config.yaml
hidden_size: 448
num_key_value_heads: 5
head_dim: 64
norm: "rmsnorm"
norm_eps: 1e-05
parallel_block: false
init_std_down: 0.0
lr_mult_qkv: 0.7
lr_head: 0.00423
warmup_steps: 388
final_lr_fraction: 0.03
max_seq_len: 1024
MLP neurons of a small language model. Each row is named by its layer, matrix (up: input weights; down: output weights) and neuron, and shows model dimensions 176-303. Each number is 200 + 40 x the weight over its row's rms, rounded and kept within 0 to 999.
After each neuron's rows, "raises" lists the tokens whose logits its output raises most directly, leaving later layers aside; "fires after" lists the tokens most often just before its 100 highest values on Wikipedia text that the model never trained on.

L8.up200,235,149,129,199,240,162,227,181,219,198,221,223,290,205,216,248,183,183,268,248,165,210,211,233,227,207,245,125,245,191,161,193,164,144,228,177,204,268,250,144,180,250,209,210,229,159,198,224,167,167,186,187,220,162,169,218,214,216,212,219,222,215,220,187,170,209,210,167,268,213,145,194,222,189,259,164,212,286,170,241,159,117,224,178,237,125,216,229,240,173,209,263,253,130,142,168,238,147,271,271,153,160,158,179,237,131,199,183,225,176,205,191,207,198,161,192,171,235,135,172,265,208,227,170,192,236,212,239
L8.down200,261,155,224,194,123,184,195,229,258,182,177,229,180,134,135,256,212,316,212,234,198,170,240,220,280,168,181,218,183,281,210,221,184,234,194,165,209,174,204,166,221,290,162,191,278,189,161,206,207,265,160,124,283,158,290,215,161,272,182,218,145,224,223,198,212,200,195,241,229,216,189,211,163,199,165,106,128,130,195,180,199,248,230,152,178,216,126,182,213,165,164,162,185,211,147,164,207,195,216,146,110,263,227,177,195,206,159,212,217,149,170,179,189,179,150,194,186,168,215,255,139,255,183,197,251,259,132,194
raises: "0", "1", "st", "5", "6"
fires after: " ", " +", " ("

L5.up942,207,180,220,148,196,286,213,263,269,194,155,148,180,217,220,209,204,213,237,225,218,207,236,179,194,209,153,180,199,139,176,214,230,219,217,216,120,220,170,179,177,274,162,216,132,235,206,183,224,227,199,199,274,220,154,161,204,160,191,211,211,230,226,253,190,192,216,154,193,184,251,267,280,210,225,250,127,218,194,151,154,130,249,231,231,198,202,206,186,239,193,208,181,173,158,170,262,232,208,264,196,224,186,275,201,208,201,240,103,191,200,299,246,274,185,237,183,213,186,180,227,172,263,173,186,164,170,118
L5.down942,205,152,182,264,217,123,171,174,196,211,240,218,243,195,203,231,270,186,170,168,191,212,186,208,194,208,225,281,228,290,224,177,146,227,200,214,246,209,184,178,313,236,229,169,171,153,220,214,162,182,235,201,236,166,194,234,274,230,186,173,162,181,167,197,170,198,155,196,201,218,127,123,138,167,344,176,222,216,210,225,261,238,128,190,156,141,206,186,240,145,225,149,214,182,175,159,118,114,209,191,149,177,195,153,220,214,226,160,278,194,175,196,206,205,211,156,152,188,224,188,232,185,235,275,190,256,271,220
raises: " |\n", ").", "}{", ").\n\n", "),"
fires after: "|", "-", "\n", " |", ")\n"

L8.up771,166,207,183,196,263,163,191,190,164,203,192,215,186,200,150,185,281,137,166,160,139,300,179,223,202,200,214,177,135,175,225,233,142,234,203,186,164,198,181,221,260,210,194,238,132,180,227,145,182,221,214,193,192,329,201,189,169,159,260,173,167,146,206,222,242,157,146,152,155,173,136,231,252,209,266,230,202,235,232,248,152,190,142,179,135,199,169,267,167,197,228,177,165,185,147,183,172,192,123,175,236,132,270,244,256,254,211,211,148,195,183,198,209,175,240,204,193,233,220,213,217,178,189,190,259,191,199,114
L8.down771,184,141,178,228,144,207,248,247,193,218,173,318,234,120,194,173,198,160,226,164,278,204,220,187,196,143,169,209,264,191,181,216,176,239,224,181,214,180,237,204,196,177,220,172,251,241,161,207,233,190,237,197,211,195,233,187,228,223,242,221,149,243,207,109,206,229,288,189,137,154,255,200,183,210,159,159,191,173,211,232,219,147,119,189,146,164,207,254,246,141,195,240,246,165,165,216,163,220,262,232,241,245,175,124,116,187,222,212,250,265,187,222,153,177,173,248,209,179,244,184,132,287,186,209,191,250,197,104
raises: "3", "2", "8", "4", "1"
fires after: "3", "8", "5", "2", "7", "9"

L5.up747,158,254,271,185,226,181,170,297,196,280,134,150,207,139,166,191,167,189,242,212,212,141,186,225,180,215,252,158,258,198,221,234,238,194,157,149,191,234,224,138,226,260,179,236,193,205,236,224,204,134,225,213,193,282,276,242,203,228,204,283,166,136,189,242,230,176,156,212,218,173,241,197,220,247,220,237,162,261,140,206,117,141,159,222,132,162,221,200,204,145,201,232,206,257,148,192,72,179,190,222,199,248,182,234,242,157,155,204,197,219,241,258,226,228,173,208,118,155,211,206,175,139,178,204,211,240,229,110
L5.down747,181,184,150,161,245,187,197,140,248,183,205,220,253,194,141,211,203,199,254,141,208,248,180,170,187,276,155,194,171,211,210,127,273,132,223,149,189,268,284,187,215,266,183,178,212,234,192,275,195,125,266,213,177,293,180,229,254,238,229,193,147,155,253,153,167,178,225,241,227,180,167,258,104,206,166,193,224,239,131,161,197,248,176,169,186,227,193,243,227,225,165,224,184,195,203,237,207,173,218,243,166,184,184,207,207,298,281,265,258,213,270,218,233,169,187,244,274,143,210,245,208,241,220,151,229,207,177,224
raises: "ry", "v", "id", "nd", "ore"
fires after: " f", "f", " F", " St", " G", " st"

L7.up1068,212,185,197,199,180,268,236,176,155,172,245,238,193,180,258,262,230,208,177,184,268,208,199,78,203,151,194,220,287,198,177,135,184,292,192,206,187,181,178,174,185,170,245,172,201,205,222,183,215,226,166,218,129,228,236,172,233,268,237,277,155,219,191,165,242,203,240,201,186,242,254,115,191,154,228,216,181,214,144,172,180,226,206,108,154,179,199,229,159,219,239,195,214,176,203,151,214,230,241,181,207,170,140,225,211,230,233,202,220,184,197,167,185,210,139,234,188,270,96,158,213,151,150,215,234,161,246,192
L7.down1068,194,253,193,223,201,216,145,152,237,225,209,217,256,137,252,269,177,244,207,178,173,223,240,203,168,176,168,198,231,211,189,221,228,313,228,264,240,183,126,232,249,157,261,171,250,198,178,167,206,182,198,143,233,222,195,163,189,71,220,227,196,147,188,129,144,222,180,183,216,236,228,145,173,234,156,160,158,131,195,197,261,163,190,178,251,182,221,247,228,208,263,208,281,226,214,166,147,269,208,188,169,288,174,137,133,255,217,274,219,214,222,226,165,155,211,93,199,212,213,170,187,224,168,221,251,250,147,151
raises: "7", "6", "5", "8", "9"
fires after: "0", " ", "1", "–", "9"

L8.up54,220,201,180,202,201,263,135,217,205,173,162,233,184,199,148,240,283,183,165,186,240,196,207,167,196,155,171,334,154,199,230,310,181,293,180,222,212,211,247,204,283,223,193,213,176,187,251,190,127,241,197,264,201,271,208,241,233,155,245,281,228,157,161,218,212,208,235,248,157,177,226,139,283,188,180,198,168,206,203,207,208,196,188,168,183,231,178,113,186,170,203,190,218,234,250,205,137,220,178,251,165,145,186,163,196,188,242,248,210,201,222,163,157,253,145,179,204,194,232,213,197,251,201,173,254,141,257,175
L8.down54,254,192,128,215,207,204,143,243,237,221,243,187,198,136,300,206,208,174,200,179,103,124,277,128,253,235,263,174,233,206,197,191,189,219,201,248,221,161,237,160,171,133,174,227,202,228,123,260,249,155,175,132,141,169,215,162,212,229,185,208,209,196,243,183,184,244,150,198,162,229,170,179,70,195,164,257,229,266,247,271,240,158,231,234,175,187,238,264,157,220,209,225,257,227,202,215,237,234,222,261,268,276,177,202,126,167,150,181,153,158,177,216,194,180,227,210,144,221,200,164,212,226,205,198,139,225,179,233
raises: "6", "7", "8", "9", "|---|---|---|---|---|\n"
fires after: "9", "1", "8", "7"

L7.up68,190,154,184,181,123,249,140,202,175,221,146,163,149,194,116,255,194,193,291,203,193,301,225,114,155,131,230,148,187,141,136,224,190,232,125,215,96,191,205,108,218,219,205,211,142,265,141,152,219,180,186,194,278,249,194,220,214,183,142,196,211,219,206,203,185,165,269,135,228,182,264,190,291,126,196,287,190,182,210,204,226,159,215,162,152,171,241,144,229,203,198,205,163,216,227,189,186,157,232,236,125,172,168,212,154,192,202,152,160,243,188,288,260,267,186,264,136,180,161,178,249,159,278,171,227,207,187,203
L7.down68,196,154,202,258,238,208,176,132,229,126,166,181,192,178,208,146,248,231,163,257,245,220,170,186,102,114,203,176,160,224,273,186,151,174,199,159,190,234,276,216,226,178,164,216,221,234,182,174,159,103,219,195,199,259,199,202,214,162,254,180,197,213,159,200,235,117,195,254,202,210,239,234,232,251,210,185,239,151,246,195,163,184,186,235,175,248,174,207,207,170,197,208,203,142,259,154,223,231,243,244,219,231,205,150,164,246,224,179,194,165,139,196,223,280,206,196,203,169,176,224,159,214,168,140,124,149,294,184
raises: "”", "\".\n\n", "\".", ".\"", ".\"\n\n"
fires after: "|", " |", " No", "-"

L3.up1328,185,228,223,149,110,198,208,200,211,177,199,193,197,195,186,249,230,223,216,216,283,156,188,139,187,174,103,209,238,79,134,225,205,223,210,222,233,215,188,178,192,226,216,228,223,156,164,139,178,143,172,235,195,197,244,152,183,230,146,214,195,216,252,157,122,234,201,204,241,228,200,184,144,179,192,225,175,214,206,239,198,234,200,217,235,192,198,248,223,198,234,174,233,242,235,257,171,207,208,278,190,209,113,189,153,212,134,177,219,165,188,168,155,217,132,233,215,259,283,207,195,266,209,222,200,214,174,151
L3.down1328,213,178,185,236,285,209,215,254,137,237,199,185,221,205,176,129,174,131,181,169,165,222,195,234,188,163,262,194,168,271,212,178,164,150,211,176,187,220,225,204,207,233,246,254,226,232,262,260,204,197,172,188,201,193,187,200,200,252,250,217,225,177,158,261,268,188,183,194,130,212,242,247,173,210,281,195,197,285,199,168,205,239,198,150,155,135,184,221,240,129,155,229,150,192,248,136,211,196,155,176,209,119,261,266,229,216,200,182,217,197,209,170,249,182,294,146,231,204,155,254,246,136,292,236,137,237,203,199
raises: " |\n", " ===\n\n", " |\n\n", " |", "===\n\n"
fires after: ".", ",", "6"

L7.up884,187,210,145,180,128,247,211,251,244,129,205,220,206,154,239,186,250,204,212,207,262,266,187,87,206,142,225,222,249,109,227,235,171,171,156,234,182,242,249,196,249,209,247,160,240,144,173,150,181,194,164,276,147,230,154,169,210,183,254,155,247,171,270,235,151,175,179,208,247,148,194,169,243,204,177,212,205,228,243,234,190,247,251,261,205,297,150,182,231,250,223,182,177,186,254,179,192,216,202,173,208,116,253,226,155,196,204,244,201,196,167,293,241,251,135,185,268,205,170,227,209,239,147,166,235,182,181,207
L7.down884,201,258,232,200,264,115,264,223,233,196,173,223,185,265,142,197,241,134,236,210,142,201,220,223,246,161,182,250,196,154,193,145,222,229,236,216,166,161,221,179,252,178,207,179,225,250,131,146,224,220,210,269,175,167,202,211,308,169,146,243,121,223,234,133,202,151,221,145,146,231,224,252,186,185,224,198,195,143,227,209,165,179,151,233,198,214,177,189,210,116,168,161,228,129,113,130,201,161,182,126,261,215,207,140,252,238,177,226,182,265,215,248,202,289,203,209,131,199,158,232,241,214,254,172,198,227,269,195
raises: ".A", ".S", ".C", ".,", ".)"
fires after: ".", " William", " Robert"

L5.up1146,158,264,252,191,207,196,234,169,135,194,169,209,267,182,175,128,204,193,204,209,231,266,182,166,181,168,127,244,209,222,258,223,214,189,182,206,177,212,213,236,247,179,270,204,229,231,249,197,165,224,202,233,184,220,223,215,248,144,218,267,260,197,153,219,240,198,152,152,208,238,181,132,160,206,286,276,264,216,170,254,204,192,186,154,176,240,194,205,210,209,212,192,218,241,227,238,240,222,210,179,145,180,206,225,203,224,192,169,211,243,229,160,177,214,173,186,227,170,147,151,194,187,199,249,205,196,211,190
L5.down1146,147,194,179,268,205,232,188,272,209,192,252,177,163,199,281,240,218,252,236,213,188,165,185,238,223,238,109,168,227,207,202,228,162,165,239,153,133,186,283,214,148,240,189,186,206,186,244,266,198,202,206,206,211,182,209,164,261,167,196,187,198,214,215,163,236,246,245,227,155,116,261,269,203,210,155,166,184,144,162,213,216,207,179,178,146,181,188,192,241,168,213,184,199,184,153,222,232,214,225,223,247,232,181,185,179,194,241,263,218,183,116,183,202,279,105,210,209,244,231,234,213,232,194,236,159,148,215,216
raises: "her", "here", "er", "ert", "rich"
fires after: " S", " Z", " s", " c", " T", " C"

L3.up504,232,240,240,168,183,224,184,221,191,142,193,173,214,178,229,232,191,189,273,193,197,259,249,111,178,168,181,218,221,143,211,199,154,208,164,210,140,222,260,262,209,185,268,256,233,218,174,155,179,240,246,177,211,197,243,153,193,169,215,187,203,159,168,184,207,202,238,192,198,165,240,199,203,206,296,248,229,232,224,232,157,151,212,202,170,257,203,179,138,187,207,233,238,183,269,177,143,221,138,218,183,219,201,252,166,179,105,219,127,265,220,142,239,195,199,163,218,195,238,249,265,201,157,187,192,209,244,218
L3.down504,204,159,235,224,246,154,231,224,197,178,190,153,183,165,178,223,193,151,113,284,303,214,159,236,231,142,214,242,254,197,164,212,183,174,216,195,248,231,226,123,202,224,120,136,185,166,265,154,255,260,178,219,233,155,170,235,193,106,167,196,136,235,199,157,221,146,197,152,198,146,150,188,241,226,172,220,193,236,192,214,211,201,241,178,219,182,200,159,220,175,183,156,189,240,191,141,194,168,193,151,145,235,115,222,109,205,190,130,229,202,184,273,202,229,182,268,183,189,240,193,121,137,273,164,233,205,138,123
raises: " Succeeded", "term", "ternet", "This", "Note"
fires after: ",", ".", " /", ")", ";", " ("

L3.up25,188,113,255,176,250,175,180,183,239,163,155,170,184,260,143,219,211,183,148,162,221,188,223,183,270,205,188,261,223,178,220,257,200,223,123,287,204,195,224,226,185,208,212,226,156,135,198,247,253,192,199,222,185,206,132,137,255,276,225,209,253,214,183,268,129,208,171,212,231,189,219,174,251,236,182,240,223,220,204,203,228,161,145,173,196,230,240,187,190,206,240,181,188,169,208,228,248,215,195,184,199,150,190,195,204,98,112,153,166,177,184,239,213,238,174,212,253,228,170,191,163,179,239,229,220,170,217,204
L3.down25,276,265,148,245,135,200,167,195,188,178,171,209,243,186,223,150,157,240,168,194,191,235,248,179,165,178,211,239,125,146,195,196,238,210,288,212,219,212,139,239,227,200,160,176,219,264,180,227,204,201,207,184,277,239,231,198,213,111,173,255,170,204,235,215,198,213,239,245,198,176,194,167,211,174,189,179,119,236,230,211,174,179,255,179,171,259,225,191,221,191,212,167,188,211,224,174,194,217,174,181,139,204,173,165,210,245,227,208,241,154,207,178,228,215,208,189,169,171,220,210,270,287,170,198,247,255,193,126
raises: "qu", "ce", "ft", "ks", "jo"
fires after: "9", "1", "8", "5"

L8.up767,163,209,186,162,167,256,234,175,232,214,189,192,167,209,202,175,193,162,221,189,227,171,182,208,208,190,177,182,156,132,208,151,181,183,242,144,174,205,188,204,168,179,242,225,249,264,149,204,183,165,157,177,176,206,221,238,161,201,114,209,201,141,225,240,192,212,193,148,227,169,239,157,206,150,178,205,247,175,180,192,220,169,220,267,227,225,196,141,169,233,117,141,184,151,197,218,202,214,171,180,284,148,252,176,143,135,174,189,120,175,167,285,223,229,168,200,103,180,189,248,148,113,193,81,154,180,150,188
L8.down767,174,204,236,163,179,222,159,214,177,165,226,123,223,184,237,152,225,279,194,298,198,243,242,232,163,148,197,224,227,228,160,237,203,125,170,146,169,229,159,225,275,176,219,87,178,249,200,165,217,269,213,250,218,273,137,233,214,164,235,216,164,204,181,144,177,135,157,194,271,234,228,160,201,169,192,188,251,155,243,161,224,190,140,223,206,216,111,202,186,146,239,243,231,260,163,245,314,197,174,136,165,171,186,249,165,126,214,294,161,220,231,216,169,269,189,256,197,207,259,202,202,189,191,204,213,253,185,254
raises: " she", " they", " he", " if", " when"
fires after: "2", "1", "0", "9", "8", "3"

L3.up864,262,194,209,165,245,273,225,242,145,209,178,114,141,220,205,148,171,198,201,202,179,201,249,100,225,223,128,230,216,119,142,222,183,163,175,219,112,214,173,239,187,165,168,178,212,161,192,118,195,245,203,218,231,197,143,158,169,149,228,227,186,227,200,177,237,151,230,135,178,220,141,187,251,187,212,243,164,209,146,143,226,240,187,230,231,126,225,205,107,167,156,181,181,250,256,174,215,210,229,228,154,197,156,189,212,195,164,170,193,220,204,173,220,201,183,250,112,296,181,185,216,243,237,210,236,197,166,152
L3.down864,173,122,152,175,115,222,219,169,238,220,185,205,205,259,220,201,244,209,213,163,196,275,217,272,199,207,233,194,182,209,255,208,197,265,208,131,298,182,259,168,182,163,242,222,205,252,226,268,216,169,255,187,146,244,207,215,153,215,142,197,254,161,201,216,231,190,93,173,207,211,193,208,211,185,258,181,172,257,245,251,213,163,246,146,112,208,189,183,233,181,166,289,234,135,181,254,127,191,232,169,227,218,204,161,210,149,179,217,227,241,183,154,139,272,225,221,219,108,162,233,201,142,229,170,163,219,206,215
raises: "}{", "wards", "}", "===\n\n", "/sq"
fires after: ",", ".", " where", " announced"

L3.up38,174,162,170,227,180,168,170,240,267,197,175,251,162,252,179,170,170,166,193,150,171,231,202,189,234,222,214,185,189,174,243,262,232,264,227,250,211,199,167,184,253,137,223,188,163,169,211,221,253,231,195,272,224,271,197,168,254,201,205,183,283,203,163,178,163,189,213,231,192,138,207,176,227,178,210,116,239,164,206,228,159,129,120,199,197,97,186,193,168,275,217,152,244,233,172,255,287,236,230,220,187,220,226,264,238,112,239,196,174,214,211,279,151,248,145,195,183,172,166,198,184,181,229,144,120,211,262,170
L3.down38,200,229,213,179,178,189,171,227,132,198,165,147,244,159,237,265,178,189,218,200,167,116,300,204,204,197,169,160,156,169,162,236,247,205,209,139,184,242,237,283,179,259,196,268,190,208,182,254,175,215,201,157,226,195,262,262,189,181,208,274,122,202,227,279,216,206,157,207,211,177,164,161,177,220,191,296,123,197,247,116,241,236,301,269,214,274,268,238,328,116,179,216,169,119,268,169,205,171,173,238,240,136,217,152,234,182,145,175,227,170,193,163,255,199,232,251,210,195,196,162,171,200,198,281,239,226,113,225
raises: "th", "ks", "ft", "erland", "cer"
fires after: "9", "1", "8", " I", " B"

L5.up395,87,230,136,152,187,198,199,222,168,199,149,177,204,149,167,202,147,132,203,188,275,316,228,169,190,134,127,211,167,144,234,212,248,212,217,211,221,167,228,188,238,239,303,197,221,240,191,185,234,175,203,161,233,229,213,215,235,166,146,227,218,216,170,232,205,239,213,266,180,186,154,198,209,176,212,205,247,217,209,216,202,248,179,237,209,206,207,149,185,195,81,108,234,215,230,222,126,199,229,147,234,146,171,118,184,160,197,124,171,290,196,199,151,209,123,240,216,262,173,224,223,180,228,184,121,183,187,232
L5.down395,241,239,169,172,227,200,209,215,207,220,159,200,157,231,171,214,213,138,178,240,157,190,260,214,212,184,199,239,262,193,216,216,280,236,182,176,216,209,167,190,178,236,264,183,203,154,246,176,220,168,228,184,229,198,134,234,143,252,179,278,183,150,98,152,165,161,244,173,240,158,192,195,232,235,138,269,202,242,204,288,171,159,172,188,182,166,146,165,300,171,206,237,108,180,238,221,202,122,236,204,195,238,253,187,197,158,137,131,176,213,143,197,212,222,124,333,173,257,220,178,179,142,241,138,257,114,145,203
raises: "uch", "ence", "ore", "ales", "ature"
fires after: ".", ".\n\n", " However"

L5.up864,144,202,274,196,153,174,160,159,216,165,156,176,223,196,233,142,237,97,200,204,190,227,171,180,173,194,117,207,219,244,220,207,251,215,201,221,142,210,288,264,188,210,225,192,131,240,221,196,211,182,238,221,127,233,200,222,198,179,208,313,237,148,149,215,180,227,232,137,193,146,217,202,247,136,178,325,181,200,183,187,137,211,174,203,170,238,181,190,173,118,125,158,160,190,203,223,184,247,190,230,122,188,97,217,245,206,192,122,194,216,208,167,231,232,266,191,226,206,190,179,233,154,298,171,204,216,192,216
L5.down864,227,147,186,191,219,240,147,240,172,220,156,190,185,123,149,206,282,206,205,250,167,198,188,249,232,235,231,206,220,187,231,178,196,199,223,222,189,242,219,152,231,197,205,119,201,164,186,182,169,136,211,171,248,250,239,208,252,182,166,195,228,203,135,285,267,198,212,246,213,158,271,169,179,208,186,184,229,264,215,237,254,194,155,186,235,193,256,159,120,256,253,150,293,213,217,166,215,197,231,186,224,251,189,207,225,150,97,169,219,171,252,263,198,201,193,167,211,183,221,168,237,252,97,247,222,201,294,224
raises: "ia", "ians", "ł", "ian", "ler"
fires after: " N", " S", " C", " s", "C"

L8.up718,203,131,205,203,216,180,140,216,145,122,186,217,187,252,202,264,266,129,198,167,165,184,181,165,190,217,194,194,134,141,193,239,260,122,207,178,192,180,226,134,244,168,189,190,229,246,283,198,149,147,225,212,152,175,181,166,235,176,252,265,230,209,207,255,147,204,195,114,131,196,167,203,207,235,210,244,173,265,222,162,191,253,173,188,161,213,189,160,208,145,138,135,227,234,195,208,232,136,191,216,193,172,194,178,196,217,159,194,136,183,236,184,200,149,163,197,147,205,203,200,169,205,281,163,175,150,241,228
L8.down718,204,235,205,184,222,229,164,148,216,170,195,168,257,180,145,213,271,219,200,246,191,168,162,245,262,198,183,166,193,207,210,237,115,234,231,213,208,174,174,168,143,201,169,200,145,164,233,227,142,227,220,219,182,239,222,215,257,224,190,224,190,201,226,219,140,195,185,216,191,194,176,173,235,218,177,149,122,170,221,251,183,230,205,194,205,202,157,174,187,190,207,127,272,187,160,157,229,120,123,152,236,183,179,189,272,230,254,205,210,204,182,276,228,94,198,152,187,189,235,192,207,179,196,239,224,165,237,297
raises: "0", " |", "ador", "ery", "ise"
fires after: " ", " (", "–"

L5.up620,155,231,248,182,216,245,166,185,197,135,155,210,207,159,213,176,197,191,179,211,209,233,183,135,181,242,103,216,269,231,260,191,185,201,223,130,190,219,215,163,249,176,196,189,220,199,286,253,207,171,186,207,180,255,270,228,176,141,204,243,213,120,196,205,237,194,254,188,226,150,228,157,187,119,211,268,182,104,261,128,269,181,206,212,216,201,221,171,248,239,212,102,177,250,232,223,107,199,189,225,203,214,179,126,226,184,122,253,222,222,231,177,200,167,209,218,217,200,209,253,169,216,206,222,216,135,233,249
L5.down620,175,194,188,165,143,95,225,191,151,170,226,251,155,184,233,262,207,161,222,203,188,190,225,217,163,201,148,212,233,199,188,145,180,181,213,283,177,117,191,224,126,231,208,179,176,147,185,163,227,157,166,209,295,186,201,142,224,219,196,136,222,265,114,233,184,188,157,252,167,253,265,225,242,207,172,227,185,254,215,204,219,213,222,140,182,144,124,226,238,112,202,249,187,265,169,168,159,194,208,223,197,182,279,212,220,210,237,171,240,161,193,148,164,236,194,166,129,294,144,132,262,250,178,230,197,194,194,210
raises: "/sq", "ists", "ctoral", "orph", "ments"
fires after: " C", " S", " c", " s", " V", "C"

L5.up867,208,208,222,187,169,192,184,201,209,244,135,191,198,183,295,155,209,170,199,208,221,159,169,161,154,215,179,144,194,204,203,248,206,153,241,195,161,142,211,187,266,195,277,267,232,270,255,237,169,144,140,167,196,249,173,243,145,172,192,162,178,80,214,177,199,226,247,155,242,131,195,185,200,154,254,215,187,260,172,261,152,230,139,230,125,239,204,213,240,171,163,186,130,250,195,199,222,213,163,190,179,197,198,229,248,203,250,207,181,259,238,165,202,326,210,213,187,141,237,136,176,144,271,221,176,209,266,140
L5.down867,167,272,167,144,247,185,226,192,173,212,181,170,160,177,201,243,261,207,175,201,137,225,262,218,275,242,201,185,205,158,156,231,198,250,201,164,206,221,133,254,192,196,180,175,261,179,188,210,173,264,167,232,165,198,188,244,258,213,211,204,251,216,238,187,193,203,235,175,197,211,155,298,225,193,182,273,211,191,182,221,189,118,186,152,80,160,157,203,173,182,224,166,154,238,161,141,196,171,168,264,163,241,160,170,275,223,266,272,189,175,143,243,171,203,154,149,184,239,246,264,274,229,195,182,203,189,191,150
raises: "sh", "less", "ed", "ful", "y"
fires after: " p", " s", " t", " S", " P", " w"

L8.up493,126,162,225,140,199,168,211,218,221,177,152,233,237,180,173,217,258,68,143,122,230,207,218,212,279,178,183,150,211,239,263,232,226,199,157,186,202,208,170,258,171,162,199,214,175,240,250,177,155,220,141,197,140,162,180,159,153,185,150,269,204,109,183,219,244,191,201,107,177,124,198,139,218,137,240,219,166,136,219,257,146,220,223,241,189,181,205,179,153,201,158,218,234,227,178,207,180,191,297,187,171,199,236,161,166,139,163,229,147,176,224,191,197,222,188,247,167,184,206,176,147,180,182,215,211,169,261,177
L8.down493,175,261,208,260,273,167,203,240,157,185,204,139,193,183,181,174,183,178,153,262,190,131,176,179,180,169,224,187,227,185,164,205,302,243,168,230,239,180,193,230,276,200,228,169,232,242,227,232,227,230,192,158,242,236,176,197,205,197,218,169,143,183,158,176,274,177,174,261,231,205,191,178,130,222,183,246,233,207,218,158,204,163,186,199,179,231,179,204,164,178,197,149,160,189,210,191,241,223,253,177,266,158,212,215,215,186,221,161,176,239,172,143,151,162,260,155,220,235,229,217,236,233,128,135,277,264,169,248
raises: ",", " he", " this", " these", " they"
fires after: "0", "1", ".", "2", "3", "9"

L5.up559,165,179,176,203,219,267,214,212,186,237,129,212,167,179,189,221,269,159,230,206,219,210,189,204,211,291,107,288,210,191,238,189,214,179,210,212,235,164,221,194,204,321,261,251,232,191,299,224,137,56,137,194,112,242,158,185,198,162,229,262,146,110,205,194,153,180,199,168,158,150,192,226,177,186,286,159,164,235,267,205,134,196,250,143,169,146,181,206,240,171,199,208,192,215,228,211,146,210,247,180,218,158,160,236,271,130,159,161,115,226,236,219,235,252,236,133,180,109,245,128,172,161,323,179,238,193,282,206
L5.down559,186,212,190,166,160,207,194,150,145,219,188,225,199,114,280,231,118,232,127,119,254,162,166,238,156,181,157,135,186,128,196,220,216,137,175,227,218,212,161,109,195,194,192,172,197,184,180,184,201,216,172,237,164,216,146,250,222,168,207,170,256,188,237,158,144,218,226,228,241,138,178,219,240,159,179,205,291,146,173,224,253,209,155,138,155,174,147,213,186,275,191,146,209,233,221,196,154,167,142,207,132,245,165,224,141,265,291,238,170,187,261,162,199,208,175,220,227,262,231,212,179,185,230,150,148,238,221,191
raises: "ating", "y", "action", "olved", "ated"
fires after: " p", " P", " t", " ph", " sp", " St"

L5.up684,155,185,180,215,141,183,153,231,225,123,202,204,255,227,163,215,259,233,221,211,145,168,217,180,218,214,141,266,184,192,227,224,207,226,190,163,221,231,258,180,173,198,232,177,191,166,272,195,222,125,255,192,156,256,248,254,239,151,164,227,277,166,201,313,223,94,190,191,195,222,230,165,214,185,207,217,199,186,232,155,136,167,205,212,190,256,192,179,234,199,226,182,198,182,249,232,94,218,146,221,228,114,162,234,251,161,130,237,260,237,224,175,265,211,191,192,145,215,199,187,214,210,241,170,228,165,188,220
L5.down684,184,190,196,202,156,233,185,181,162,244,179,213,178,130,178,221,192,192,236,198,128,199,146,200,144,238,250,160,201,193,181,194,212,200,229,135,146,234,183,301,198,197,194,96,219,201,212,243,190,205,219,204,130,144,231,168,175,133,168,242,134,212,184,148,144,248,118,128,159,239,156,162,244,194,188,204,151,217,188,257,161,177,138,279,155,137,210,119,209,223,266,173,180,203,247,218,128,106,176,165,181,146,215,127,232,211,243,205,153,215,208,170,234,132,198,205,203,210,211,187,223,183,193,193,217,132,237,198
raises: "ican", "ations", "ation", "ious", "ants"
fires after: " V", " v", "V", " C", " J", " Vi"